Part of a small language model's weights.
Size: width 512, vocabulary 16384, 51.3M parameters.
Training: a variant of Muon for these matrices, 577M tokens, 8800 steps.
MLP neurons of a small language model. Each row is named by its layer, matrix (down: output weights) and neuron, and shows model dimensions 208-399. Each number is 128 + 32 x the weight over its row's rms, rounded and kept within 0 to 255. Numbers have three digits each.
After each neuron's rows, "fires before" lists the tokens most often just after its 100 highest values on Wikipedia text that the model never trained on.

L5.down1358:153104128117114172181168113160116147132086131180151121096135099119095126088102169102136172131093121089136080105107125140111135102128118124133141132077170073089157112201169162117137152108097160155113140147145064086162172139114119079096130179195087102097150158113122150125113196101062138075133137121120139128137088121162081125126138208074152124104154154161124109176084173182107150184069085179136132181147111171142129118104183145123119116157120151138148166159070110121135151109070120089175178156118087156146181094162116105080071196120126125137122123106144106112112134124152129132
fires before: "\n", "|", " |"

L5.down704:131115181146080106087169166095078146109081157078132072110157115154165087146103150108093095166125091087164112104141148089094162147134109101160130109092167127104153076157089132146121120133111175155088116114089126185150144110146132141128153129134124121083166116149048108050092096129152121123087201109136132101187127048125097145160160141191121120111135084147158079109159108136096153159103176132189108160126086127096124165093152155101161124121102097172084061102142136103115095100094162157116099136100070184088162132159157158142097115130138166131150148130112132172151122184143077178
fires before: "1", "2", "0"

L5.down946:084124120128205131085111150122092112121117116160141127104110146112181143115147143069176123142134222132163132150154103164151137135110107121140117139132068092109088165130109107153147135123154125102129127162133115140132149128105144120084169104081145096125154127043105097172141129155159104126127111176123121165178118143153083148168119155156076064165114190127127077124085211147144106177148123125123144150145142161121162154124118140123095131199090082134153065156114106121196104134067136118106118123085149165151091135189082152148121179137164154146139173144135134089158133127069159096
fires before: " ", "1", "2", ",", "8"

L5.down1360:189159190121117150163183131112142176129115156226085104153068091127180095147097132160165115141150109162189162070086121121135181173102122167118157141127222117112138081118137122122156134153179147122099076151096114130144080138173190053224133109146072114099184131137127165094093133154146136108093200162227103114155178114109149101091072153094162131126161172136144072147133116135098108113054137169129136124162120108132130094085128151160124093178180188120096081164200132132148106148090122127096035155043091172093116095103096134167187106114097114121117101140164113158122108109111121117
fires before: ".", "1", "0", "2", "8", "9"

L5.down287:107111147129111133145082107050100145140123160136158087121147111163137169102151115125124121126154130111134088158114173096141127126150135117118147171165115106154144121120093159148107118094215077205145119143168137134119142104051108149140080160116188178154099149142109090062139165137153132180099107090150136089139160087128133138153102086133169147175140142150094161112139136124142127110118141058170154167116024106146065173185111170084191144096106079072208109104056125145098117122093122171134070105113152179113117083123155082158134197191099124149091137161109112125123093193131163122
fires before: " |", " ", "0"

L5.down2425:096147131137143113127130147133115134133103080127144066146106084123073108161114047109126090146160119082138119167160152095112128115081145143099120123098154124127111147122140197155144103133077110139139134118119095044142102109134123130120122112105147145147154140127147182131090186119112127157126121124091145140203146123062166138140182067141160115000153093096082173143129131152220097085094146138134085131118179093111184148105162111151144114114085089076088143062106124163124101077126151124112135152097164063122095130189150140084079168191142108176079092113146152151099148147206108169
fires before: "\n", "The", "===", "-", "L", "N"

L5.down483:115103115124134108078129124125128092086088099113199161122095084084124103118099118193158147174147109079079156111159136190151099099153100124114148146117143114086145173123143129136110170113111087080118150146141165087141055174136072143115104099103078205157183090139114110164154169136099130131109059096130127112139181114125170133054158152164147155224138115136111138107176123173122101101134151135064108134036111116113131133197148200148158126146106194115208150157075141172067171151061162124099098067141119164089135126141092083166128097150130123165165154146083130139174130164171129129
fires before: "0"

L5.down3009:178110080136136107147111185140146129186151099191183148158175090115133134126095154114134195123086128151115078170138115151161182143102177138160085130105144166149123156078127112127133188087145121172142169161116119114142058136097110100117063162087119159128113124128098162125144114131135146103073170181128124108138116140126133156133139133123039119124076100174121177120099047079150113158159076110093186146071096095088078106112111088139147162125133151116159176066113178139104083129112165125121131118151087157187134113102137156122104154132138111155098122154157125193082156112120104115
fires before: "0", "2", "4", "1", "3", "9"

L5.down2994:170150110113169137140112077162100139126168140123148139132107073136154169151122157086184139086142157092086094167097170105135154176099129124185127134152115102090110165141122106102137146119115096104123145133151136119114073114156162114094070079140157092096156144127141105168136148111129074100117088074165151135079103111151184107114156160153196093123162093136129176118128134077083134157101143082103120114106156126121075141132171111187152130104116077149125196113112166100093139174113157165067081156131098134102154076131159139075083151137059096128120127112151150142173110102167150109
fires before: " |", "5", "0", "6", "4"

L5.down105:143117095094112192139141102173134131166142130076145136113149195096147149121042144117157118141107149060106127171077118152159132177079090123151113084094120172138106155158177154125133113085165120150153135118139065061118051093061104124152190170162141164174120114093078129125152091085132122122129116116129180096124094140118109094112136133175129156145142160085090112116166106173137038160116154128142134061128147153142155181137145124176144148135086118136117144089089060098108102134150102184129094029128122101123155101079072134117051090136149129101130114139141127090200129093136108120
fires before: " |", "0", " "

L5.down2389:096083103098105179119158170160148110112126122140114169149101100134113217155135086138127166137100123099058087179098103133139101069118091124146146103158122124108128095128145133143130162111069163114133133118182153167111155122135098071117049132179121171103176096150132135178134137075088138116136111079159176174106074089103130123102128188118190135076119112169146083145108178169145120124129152083138124095096098132109130122122156168186157098150088123138093153186067214200115126141180132207114171135175161102123059116192150135077101156069152158151161149126188103052057098130132102090
fires before: "0", "8", "3", "1"

L5.down965:123146104189107086127120139123118191149139121140129119151138084152106166164140149114068116135129104071101139104072094143103107153149086077034116137158102123099059114050165192097186041125151094116068147134122103124084127057126123181176131116131074100101155119171139126109155123072073059126105136163123133120118062120121124135117152108143160156110160167078143150119110120131135089111135137153088106155079143114134165144137148080137133168122155081144153153081172113177093056116100103127160087130177125154126116097112135153135096101176139064086126166141131148112112161136094085120
fires before: "\n", "-", "On", "The"

L5.down2564:110167135100097103165034101202107131097177120108198089073177122096112147096077115130081142142153084150066125139159126151130172099161183120090076057093160098075148148095139145130166128151137110146070066150131121082158121114157103083137153171109114114106067141090151143145175063072137116080145133195160159106088104153154176154160206100100173095154109118103178157124150126143094097151064095105115117092131131117158108126083133061144156181121113198098154107140098156172153096131103046115103120104109119146123188088133141096132071118066114173102147150109177094158180128105093097079
fires before: " ", " −", " |", "2", "1"

L5.down1602:086119140130080065117139128160119145139148154082183103119107131162170100083101181107078153151094162154106200086082132195154159110102144139110138096152079134140205100145124125124139145119136142151107123141135134121131130108116112135147130076093160129128157114148131195155180088122157107127140099086088174145131139108050110076093084127123121098129098196130152228128115136058113093084104124090133129101151153163166141137121107121163114155065136134094197103146162137113172183099091151138086144072131104073167081133082112159161149155191145125137112185110134188101131071151137141124
fires before: "0", "1", "2", "9", "4"

L5.down2136:160108123145166123159113169086171186092090147126130133180164091083091085172130119188134055141170135149180098179106162132095134109169146125138130129111135106086163139180107149166150097145098138152069129063160137123098125137118139141137059143122160130096123181152125145119067135172165134117134128119120039166110131166083162103159120155152135184073163142101142101087076165194148121154163171167063140147132082162146091147102132160123111160115146106090107138138179149114136085096103238063122063142138156105149097103150129084091131108109114112154090144143082125073125125090178163117
fires before: "\n", "|"

L5.down326:076123102096081103175108105152184122159125164085089177101113153097152079182177084135115082167130141207117138082121121111138104123087131140134132105160147203159112132120130096050112122135110116138147123127121104157114136164113123109120128153118121099167131084142169092100115113184120146164088144161128080182129102134135130092150148142134126140047134142215102116101164187127093147121079135136117121099092130139080113172170129126114069139169176158153129141115150136163101105127147142105134111121122142179152117139111078155167167088073136092166142119135150093134138139089129117138
fires before: " |", ".", ",", "7", "5", "3"

L5.down1364:156136144150073166065174101087186167127110119108075136108153122132076123135158159160200107170063117180179165111210183116182175118091129159168126150133167179077115152133154138162088125160120111164140111129140174129114120122089110165117095122156109068107107123151125123132096104133121168159104123183131151178177060104196186113169112106112115145124108149093172122171141116137158163088160151165148157144149111093143179101101098099100155145117084132125177087126083090154153075142135125144136072095127191139143101136146124094089144118169127088154141143122167147089130124127107093151
fires before: "0", "1", "9", "6", "3", "7"

L5.down1676:123092110104099107119205158125189105113168117118048143125121112133144146140086165154116105207128115100137053137117099167127076064096141098112155101138103113112137087139113124171138152114105155159090091110096083175127140158082132127124158112176103139187179167133055096125128083120134134111145135114159102123164135126070168100161121118117110128121161138147069150122153134102144091133161127134127116119119152153094124133059171114139150083136131143147103182102168093177063084161198068083104133125171112154138133117197083123168157117133091134111078098101093129125137098117164164125
fires before: "1", "0", "2"

L5.down2:148116135073142157062087124043174108106143174093130165101163111093117149072133207123206127072125107142133174126150135115097137166060169123129118127085213086140150116119082122126113104155086120159096138096112037168133144139070122106130079152143064105172150152164103167113118124144094109148193041125167164156165130109064135168127144178101100159087141181096121156133152148090105161140113150118155188141108159077065171113142148076112160153133154107137160179166131093124099186135051145143150127096119153136055133121142162101153146146118105136125175089134105155177150095115105101074
fires before: "0", "2", "1", "5", "4"

L5.down1198:133104136103108166159112090203149172142117126131136066125182168100061141163172170095148147072126070137099106125120097123121201130146139084106138130116117168151123138139112108114122130176086098167090112170127153136110147140164155088054111113086134134170073170118126142117191162157123158121135132221153189113142186131092092171147084130105111117154136079073108160126069119169104208174129085117081140139154172100105075143151136146136160137168130122142084150155163163155123168130118149144122142132089155096177154075150159186191108148183163096140187072121132123145096099159126138048
fires before: " |", "0", " ", "|", "1", "2"

L5.down2834:123101152163128162123167093160118094083163104131095105131152103135086104162126160128112136111143123144163088097190085143168221165158147086147114136089138134056146087100105154110080185122098176150160133119082128106083191056085167141064097162129135202080174145057165124141115162106157121132121116028175151110170066098118098192102132144099091103048137153080089115128120141146123125158125168198102072104202093132130149138074114134173146104121087105121142109185125099149120145145155133176190119099099114139138050131116162189154130095079092162124202088109119100159093128152180173120
fires before: "9", "8", "0", "7", " ", "5"

L5.down261:115104150100161167182197146119150054176225064205131102121131087077133110139094092141116133075151122120124207193163116107155152101100093194147166135126130099148099145155124154153101127117086101144119094149107136065117116155083105125113170122092173104123104182173153110132132125105120107097131162122101149169091086084140183101154114064104116076140078134146149116117138134173118092104130154117067156135107162121116142163103080139168158133119086061157173116115120152111120106116152047160136169141181169118145121133118136112106126168098099109149122155064120121098096155106152126120
fires before: " ", "2", ",", "0"

L5.down285:172136141095168152166150144099117133101125125119099178163147107093084123098101095136117121171150170119137125104123132110143092094099152160095081101100117174129131116168144132146142107117119140154091095129159119105121096058092136134192150097115171123141149089118119155190086122080142115066133148155116132104124166165165104149090198152138165156109142125117086130130134118131173137087174066080135134122122117168127144130082102138088046076050115119129118175128127118210089084149130189126223076189128103138139154093111116112066135094171161143151122142143119117131198196121129111136
fires before: "\n", "-"

L5.down2039:099139097092135158165162132207130166145136136123177132099174097072126095122169173126190131120126173130168136054145103117131185106097084148147134129118069089157068166077142128089155152174092100119099167165102129108156114159038134129135166205097151094129134097173112169130130127154088166118111118133124123119180175096130114186154094145144106161140137141135131198110120123122146172139093106112118145100101086111110118108146123140151146149145108106118104166133157182109101158047219144169091146125105130139142126068081149112148093092130133158093162121098112139145153152147066136096
fires before: "|", " |", "0", "1", "\n", "."

L5.down703:107128090102166148199131034128127107122141143144140153079110166110171131110141151151201121122120122105056093177153105046105120123103161242119151153115134137123129155142145092160153153146123118145165168139107103144139123134148147068113090134121079119118107146164143156152152157107180170087137151149175131134154101106106114130124147163197102114095119150078142130145191161099193111104181174154140147077105137083119121122131072115135140149145120113113131160170187134142081126152126146126072145162150162048152081147148142154183116148091117123120139152172155088115113136089143131092
fires before: " |", " ", ".", ";", "1", "0"

L5.down1861:078051145167172098125120124095123117120157091108155139102170079117139134141154117141093177177096229202166134170156104119119112049094114167146071147165033146129139148124121167123096163129196223104128149176125129149129160095141115158148141085131107115145121173138111115153117133089147119166138143133125111127101128126178156120114144068146130080107131157157133154209105192135173113089138127174131171133100126066138148125126157104156118135112155133134138087148120162125153145069130090172124101111142167150172149085142196123106172081118129103154105156151141120193143135164105193118
fires before: ",", "1", "2", "5"

L5.down2030:161137130155117091197089132138143139121117060125150096114140105144092113159143107118051121105150119100075121141108108130137206083092117179058087131178121161172079103064121144092120094194148172105144139149157111144156162086120112185193167128114104109143125121157120165124107116103166110116128105118135125070084156113078113154150150193130095154102177095090108165168063148141154139118148090089171116133124103134039212177149095125154155110152134090128049153072128108142105180121169149181113127171109161111101105078138162099194105091166199172149082171170155123135089152102153138134
fires before: "\n", "-", "The", "===", "He"

L5.down1414:107089128141166109131151095170108116178083106180114120128116163187120168128147177120107132201128137113121101120130108090163230116096156097077138105159130129114071159133067155155107152076123087188120099132155180178202090154135107170187109179078097163118125148130112183116149156138108124117142095138147110151117193158170148194088106108129113112093069118115105127131105125092113121148051111126099201127106138148090068146106142108140100158131129100166090192117120168077143212112125101132136055190066061171123177123112125074100097153149118133108147098127111162123082139127116063053
fires before: "1", "2", "0", " |", "3", " "

L5.down916:116094115079061135114167180161110141110135154133079098140111163128144126136096108140111135134110090124102120094171089153134148149160130149139075152208152104063108149094112097158124152179097132143164133082118147180047105126174153056187133151111112077173168138172111087145101148101108151150155081123157073121173129130152156128110151167116124115132100168184127217103112099092152155117150154134182134098127156222104159143178095074114115145125161131122106136111132140180121096076124103122119116133098080076091089118184175078168103080090107075088126111161156112138069184104141179150
fires before: "0", " be", "2"

L5.down1833:075077078126084156149183091111173101081116117155135143168086115132179092098114136116127103117063106113142079098108124119105178142119134135148152169119114123128108090145185139132107123134124115143089106124148099121073048162146182164187101159139094166104140147080130139163135125113056141160095099094093121115148128105111106132066172198124087129122141132158135138110141135120135141056125113147118100143196135156144160143162100175148118126147116132098131171143080133120124105128152095108162116060120095071161178141128164118163128090114151128175086101138153101179060168184074139071
fires before: "9", "8", "0", "6", "3", "1"

L5.down2166:187145139137157141130104093208138120095131114098112165094146136103097085114090085177100157069105118110171133106131097132084175164156165115226096159088142141104163194100134137082153115136108162110068060078141094123119118206131097091160187139130162155129165081126130131131148200163145158154142165147078125121126118145109165108120087180173120085196126099111130116114078092133133079157173172122154147075106176154149073124130094159137182092165090149091117164149113104114104122108098079126157108107124145107120167118134087152169161138078160126119153134090180142151081164116135156166
fires before: " |", "|", " ", "2", "4"

L5.down2920:146204135114135144122125106131127059134068086125148128135158127108125098115155176092098106149066132114135158100129088090160141111146149139136098150102106178037133161148104174172096135161191148162142116167149115130140128146071076124092114079097107143132114173156143107140172108120147075098109088095167093102097138112150112097127141120142130101096109120169089153169115117135143099123088126090180181134139117174043182151072122053149186105149113109142138112098113133105133193165180070181138070184077104184144078126174174112149116144114146127128111127134110162146123170186121181095
fires before: " |", " ", " X", " −", "3"

L5.down2843:116080123141182118124162141126158078121133100125108126096128116148154088095178092201096156145081144129136190145126138040135152087123182113151108139118132105120105104141051098169167199094152142121089163115120140144141172079141164159127096093119096155180107166136152129136138118128150162156128183131121145127148079181141142087074149103149143146146108120135144158139112109063077148116148129203070127131152149105159134089131097133114098115137111076138113089097100166111153115041124122223122092106145176137170136149170122153135131099177142095135085104106146117176105124101126149111
fires before: ",", "1", "2", "8", "6", "3"

L5.down1938:122073099115146196117128127192135095120133137124088135130153198084157148083097102081140104159133162134092136146137107158190163173155091071148114120061123172139110142127148094152046104099127078133069153102148084182122114153169114110159127118180149136162078149103069177151125189088092167182131146098147141112059134125119137155131082092125081071053117165084144132167108070150124125155110100154118122127146127154105160065127113133186080121100158168141152100082130067149152193088093103140174081122126084136164143131187090134170150195088159135126097171133146148127109147134077135115
fires before: " |", "0", "2", "1", " "

L5.down265:170113162067126179165128153160126162147074084120140213100149101106114150174118131134160113095109152160114150135098181096118092023170113156200104049128151072119098124145060115114121074109130142163124105147195122118126115101151090097102151126139072122158070066049123129109172128091132156144081080155175111146162133188133109099162123120187161104145169104179148132167173125138157167202110084080134153149109127098075123160101115129073152158095115131140123097127110101136143131102187142184133120139091070096193094151159116110145143088099166128149169083094149121160097126080101153190
fires before: " ", " |", "|", "-"

L5.down1710:100127083121042141116116105185136152143102084129099139154090094146101148104125152136126177102104070140095134100143154118117091114174091122161113196124131136159130183103161090115106089127151154122118069135115196143139094151139158128081103167142109162157150080117144151144141188139167101127100172107125120083143108144165098210147110136149123049164163123137118110163056143134161107127090141149135154137122126168126123128139139177141127125142130180132134149178149217114113132129162163136155094123091110193136150149098118096126087133036162156135124151149188119167091148163067126132
fires before: "|", " |", "|---|---|---|---|", "\n", "C"

L5.down1116:097130141147146196073123128113168096115144159120116128069166177141144171119160131098128107139155118116156132105135183193081146120137143122112105109144101080106132143172091146098116102102048131126128117170104109097168119114108076185074115135173145126110176104113154132127131162105079087032122127120088192121095166105137154112199097141169119141142101143083152151127090115107180195117192146110082080125100138109119133114134210112211081114107083074128184051058150134175140148166092100141126084067164126180113132116130127110109160176136099091175172128116113129155148100097105145107
fires before: "2", "1", "0", "9", "5"

L5.down2317:196174121092153148177126131098077144120130114200154103099057137126100120142112151158132111137148150133162187138096115127148122153151121156174178103170113162124133091161148156098115128127084110068174082169112133129115157135162147194136160140090103137111079112078192147129145136069128139113109124117096150153129148110105165130091077099122139130112131100176106149120115105102190099119102142134128094118121095125134087168114068138119124147166076063135130120127116165188172112103125131142092114117127167074100179161141075070136058212103095158156106122118102119152128111147089112092
fires before: " |", " ", "5", "6", "7", "8"

L5.down1100:170158175121126074140154136121142109116105125133104108160097134072191141149130137153127139173132133114153114128110062128097107142065110153071168127147177111169104137107187128144121182249172054080104153147080118133132105075154168056150102116113175093113156121150127130120131109130154124121086130120190133142175128118040122079097110155132146085092110194115086136125116120110116091114060164104116174107185125118145111153109112108116074112139142172118091123109208154144141103166122133145143107133069103135092093178125104132101168087086106104107128150130138139139104089122076113081
fires before: "2", "8", "9", "5", "1", "7"

L5.down1953:119121177115083220179112093154156160151079137117145126089142099075128163184152091095177157117110082093139125088122124099213146134100123185107102133113132150152101116113055169145100150150131111160113144165100139103097083156098155117093097116109107117178120162160131150078156170168171111102046131114098169154133115087156145096122134143128130130104134118100137163106165125135139156153110099073126175117155197078120169172145103155180191138095098097089158165045148163146085162105140172128072151144135160103137125092083158179180064106113121130098164111101151130170149165148134076093
fires before: " ", " |", "0"

L5.down2076:079128157112094129161049139108137153127137187141140161100126136148153081085103120176176130143109163089136144190116123108149107101110110101136128130123104104084167091121122134130129152146086106189209136134093181120146061119170174110124161106116146077159142100084083107145100113099081077090080131144106110082183113136173127124151102128110160098142124099238118098118191154130090169127074120074160167114070132126139105154154088075113180091171072169159191191177135166083145160179127162153183149173122042122184113198102156118145132171085168139108145101120120187138162141098115152178
fires before: " ", " |", " Final", "3", "4"

L5.down2849:132141157139154120116120141096105127107132109136113086129129172082121136122106137116147147150120081147120180082116145161129133127158117125047081121123100092218119067162159097177096048123072110161104120134107128132101168136164169074157119213157126149133186164122124102153160144095084060117154146151084128193140156186097131107126128166166135137132129092121096108147112111100172151127154155147096069084169130133062110116153154093180139097165088037118141126143147128162121177061081080115118123152071128013103113074158109119122112156072150108125146166106130122125117095113175137093
fires before: "9", "0", "1", "8", "2", "3"

L5.down610:104123124109137121186143088183087148142121106123151145101145140078115047089101161205151077151143139043101092100135155139136161106147128092071185188105198144123158122134127090144103225123151147112080113067107189068157120151133116159155140185073138136103153188200172177108143093160173131112171127132142108163119165175158117123138102195111134064101172152141114074104118186221082190201149138109113076105115097110117127134104101115131119137145121164130114161152128155168137084169124116098137124156080124143182138101100117114123175114130147161107151176153143082118144151126110151104
fires before: " |", "1", "2", "3", " "

L5.down1260:131139085137123104142140131124137146100063072141063086116090120100136176123127126091114128118136140157137169122147075206136112155078168080109136133145089132101136132144134135088121136108096068170127101114093118121099120189174092137095134161092089117127149178158089115198148116119105197144129129132173133109139116155147074134096100110087140142051093164106118204163159128070107133129194110134109075114131130132102126150107138130142081081159083147107133105162122115150120133075190141210164109098176126084172173179162083120136103131086170117133138202087145183191137118165149163139
fires before: "\n", "|", " |", " −", " ", "3"

L5.down642:094135145102127137093136082150081181139158110125099130153141158169110115161092185148152096057147106128087114160166126087142100100155091143111119135139149102162152137105100151085107081118143179095153119116144067109174152141158114107078144164099126137170123136130103083133133124150166122174115185144142166165150156090128131107116114164121043146174165097175115109148089092160129096173140148111136090151129151154076104086184151071105112128154124129150064198174167135064111186094078173141205139152172088124106139094108092116093126115123115086139115118142128096112122135142102120168
fires before: " |", "1", "s", "\n", "–"

L5.down1156:121128137134103143111070118198151086111115118135173142112121188130118189114106184167143127089094110142134137099105143119123168135163080020168165105175084128127136151137112143089111088162102136172075120158139127161079136166113145137120126133119120100150144181091180184122187141062093107145140137063135102222098146121143177125120098138158190117118169160131139123125081080157161179110147144095161133112152176078119143093131064114125098138121079080071106123101119177084166156117079098164118134171134095120179167146092108228117124192078126138116159131100156130118107122095103192146
fires before: " ", " |", "0", "2", "1"

L5.down2934:136127093157104137167121165082209064097153081108087150092107116143117173114133128173083098100088157129168119131135083148111163150111039043167138144146081097082081131153116151124125120135092107134128147112198094112149136101158076159157143145100146110100132172126085133177098161122093197087169119135154143151177157137104152185147113129140186083135128143084101162168092101142133164212113089129120141136162145110120132145105133104113079096133107088113139127077142102086127173082131134119149068111122072091109147109101133139103094082160133073111122128154121173127131168125090155067
fires before: " |", "%", "0", "7", "3"

L5.down461:166163059199124105183123105126123180116139069133156057155110142097114115062123212158154096125130139131141222126148171151169136172097115131149129120122126123081177108132119129133182076124153159123079100126088107126105132087137120116121074153063135082074174120102103137125140084134078154086151099102129102118148126098177107107064152149136115149184150108126085160106126149121159116143130116182126104109118127152113111172128133144152139175155119113093130125103158144156084091204154121128117092154111147074128182116164096093098072110167159055124122075077075131134126061145150075080
fires before: " ", " |", "0", "\n"

L5.down1287:142074105123150173118148113064129145134144142154075134112184114136096171101072123123144137086141122087111102083159141086130132154125173128112117096130182100147124169145198155180125070183094137152141140108179126137129151134139064123143131129113119089113104154153183117160080095134134118122089134200125146100080144141086102214093096157122128134150152078122103132142060136228124147141139194205136124130151104071128139171105112135126193110129173158123093096129138119050086119076132130063143075184149127128120169154143124089075091159152096123148184118086108137180117097066160092137
fires before: "\n"

L5.down2755:101082101174151137131169100180089168190132146122094131146133098088127096128164104141166148170095085118119151157164152119090094166134103078188081151158079120089120190134154049118156133162114125088128097081137131127189113149139148147088176092082113116112133123148153107106140198136122150138130166130114186117113171160168114133133130113087126124169153131163116160135183106190156110166118155160113153120162163165091101135173130119095081102118169155158118149159108166151189097099148094111134182115116120171107139142129110169153068131100130094189172143105119134127062081183183095159
fires before: "|", "\n", " |", " Photo"

L5.down2621:100138174137174119127150130146117153184144131093137117141155171104092104102156108139136150126129087094140118116118125220128197106138138211077167117104125151188128137117059118096099163136081126130090148123084041115164115202109092116085105188112189192100118110199130178114156148177112176153130111162139122104140156124095080166150113092147154116164181076076136125147188138108151112179086124159077115170073096109075113130105128093135087141108141131121121158109134193154120126139152109132148144101101149120136127127154140107147143148125071122044134168147093154133114123149125073111
fires before: " ", "0", " |", "2", "1", " none"

L5.down1606:163135144170127121145133132138127137067112143081129146145139160198112127106128144112112193124198092119134175108138133157122121088101127155088133104091222139166077108149129118143155092113156092170175139093151170128067099138164088141135108115153086116139130072124137184137053130119138079132090187108144062113166117142166142170059062155083120125141167085127055186139114172120165124194143183122115173120124110125119218141145122199120149125173150113153128123105174150151126091186110110083123092211091191074182158164155109059098202198145106093079081160127160097178124095096113103097
fires before: ",", "0", "9", "met"

L5.down1498:146147042077152137142092157222114178116098089192129153158118116133141173075124203140117104086128088122177116129094087109114158093101155175148189130134208166133119205110137110093113122117100105102109120151124137057157130162114151105137119134108146150121132145133145156162158144169137102104132097128175110134084136154148173162153180113123175095133148094092122112148106138157098193096099118135152118072142085116158111140186080069138123138123128093140164222076120136127095158141168166078011151085134123139124255152121135135103118124178103145064152148082153143153107144132091082133
fires before: " |", " ", "\n", "0"

L5.down2140:120076121141104104134124087133159139103094122159157182084163110118133159181149166080174126152133159112124154110114131182129144167099097120194117177124064081155156154171109127126126072130086129060083096111117170134126164184146096090121122180125156153148115164071117114149145170144173115099197150125081136173197135156106139188075100156142129144118131152125139104138151095114126133117078142168130099120058144166131191146133090117131104134133169117116188059086119107098138193121103173121092106122117138181152121125126129181159121132114200119138136095098104124166116135080085133136
fires before: " |", "0", "1", "2"

L5.down1320:163126138122120088150102175153128123100059154174034146210113148117142094145054123132104152122107121085091160107098099082144153101156110121121133142150123108130106121154152073108087124145149125122141175107136131168135148135116146131091095126162078167157125113140089148126071137113138154167096111088201150112086109116099183086167188114142180123159153154212102096124114161097189124124119149039135069114142106096106154159110147119040064197058055132162138151159148172112114125088104103099169127093167134120128135068147147117159098176138123146135155139168079138128094124124118133126
fires before: " the", " a", " to", " his", " its", " that"

L5.down2680:105075120143104113152115150140117120121094168113131116128112115087127087190128175118143117080084115100117135106138128110122146138143154153151168125164151116092156108117156060195094142123136179154132068122145087159148142151129115141155107154128150130140091093081099138139125172110048136157109085099152104114083112128176086168116116107090139147110128162126120106073164165036138184143220165135150117148196105142087121139167137117113147091100125111086166196143107137092050102125188155125108188081133122125101064167240132197132136104112154141125095117140091132161113118106185054105
fires before: "9", "8", "5", "0", "7"

L5.down2153:142129138064100075105193085195115099137161057054136128117158104140128155104112115113179119149126147109130184120153131131087152163130104129201216123142114150139101141132140142142113114137140142096146126146124154090144106142095126150134143156143133109144016138096163132122163129109185077105143183101065145082124090114093116147159080114093162123129214072131163159118188180129095182165106110062118094119123100126139166155078132145177149130112133152131120140101137113128144114121095167176130106089092112166120179149191047091097086108126158161143174155165110104139178125105055118081
fires before: " |", "0", "–", ".", "2"

L5.down1044:178115104126112148182092109148104175139117118139080176121162144094090136038110142178110118103104106150113132157096086123097134137102115157125088141072113166060107158119174117078141152109162104130167104126136095123140116131063106062099137203159165087163088150219102136100120133136133108067149195161101109128156127144115110137080127154161155136168141149128081163109118142149178089170111117139100169123177093108089096118147161181137143089129148139152157193055103171141118128169135104154073151099154106129096152147149105139127091150068183150106147185122143121150138157149090093188
fires before: " |", "0", "2", "1", "|", "4"

L5.down161:121165082177126113146163087140099141138069135135114093132117099132117118138114157120143114135132082180154127134131127136136052139100139123135056128158149109097133131132081155110078110112133076110105125175099107065156150104109166099021150112167054162168192099162146144161117158119133155136112124122087109178102089108098112153135147129093068142119079094137090116141105135067111148115190127133131138090111196116213103173150114067109158139169126084128173165128156160170120216137154143130112127161167101141122178151112075149148105097136152040151119169157120147146074094171115099098
fires before: " ", " |", " X"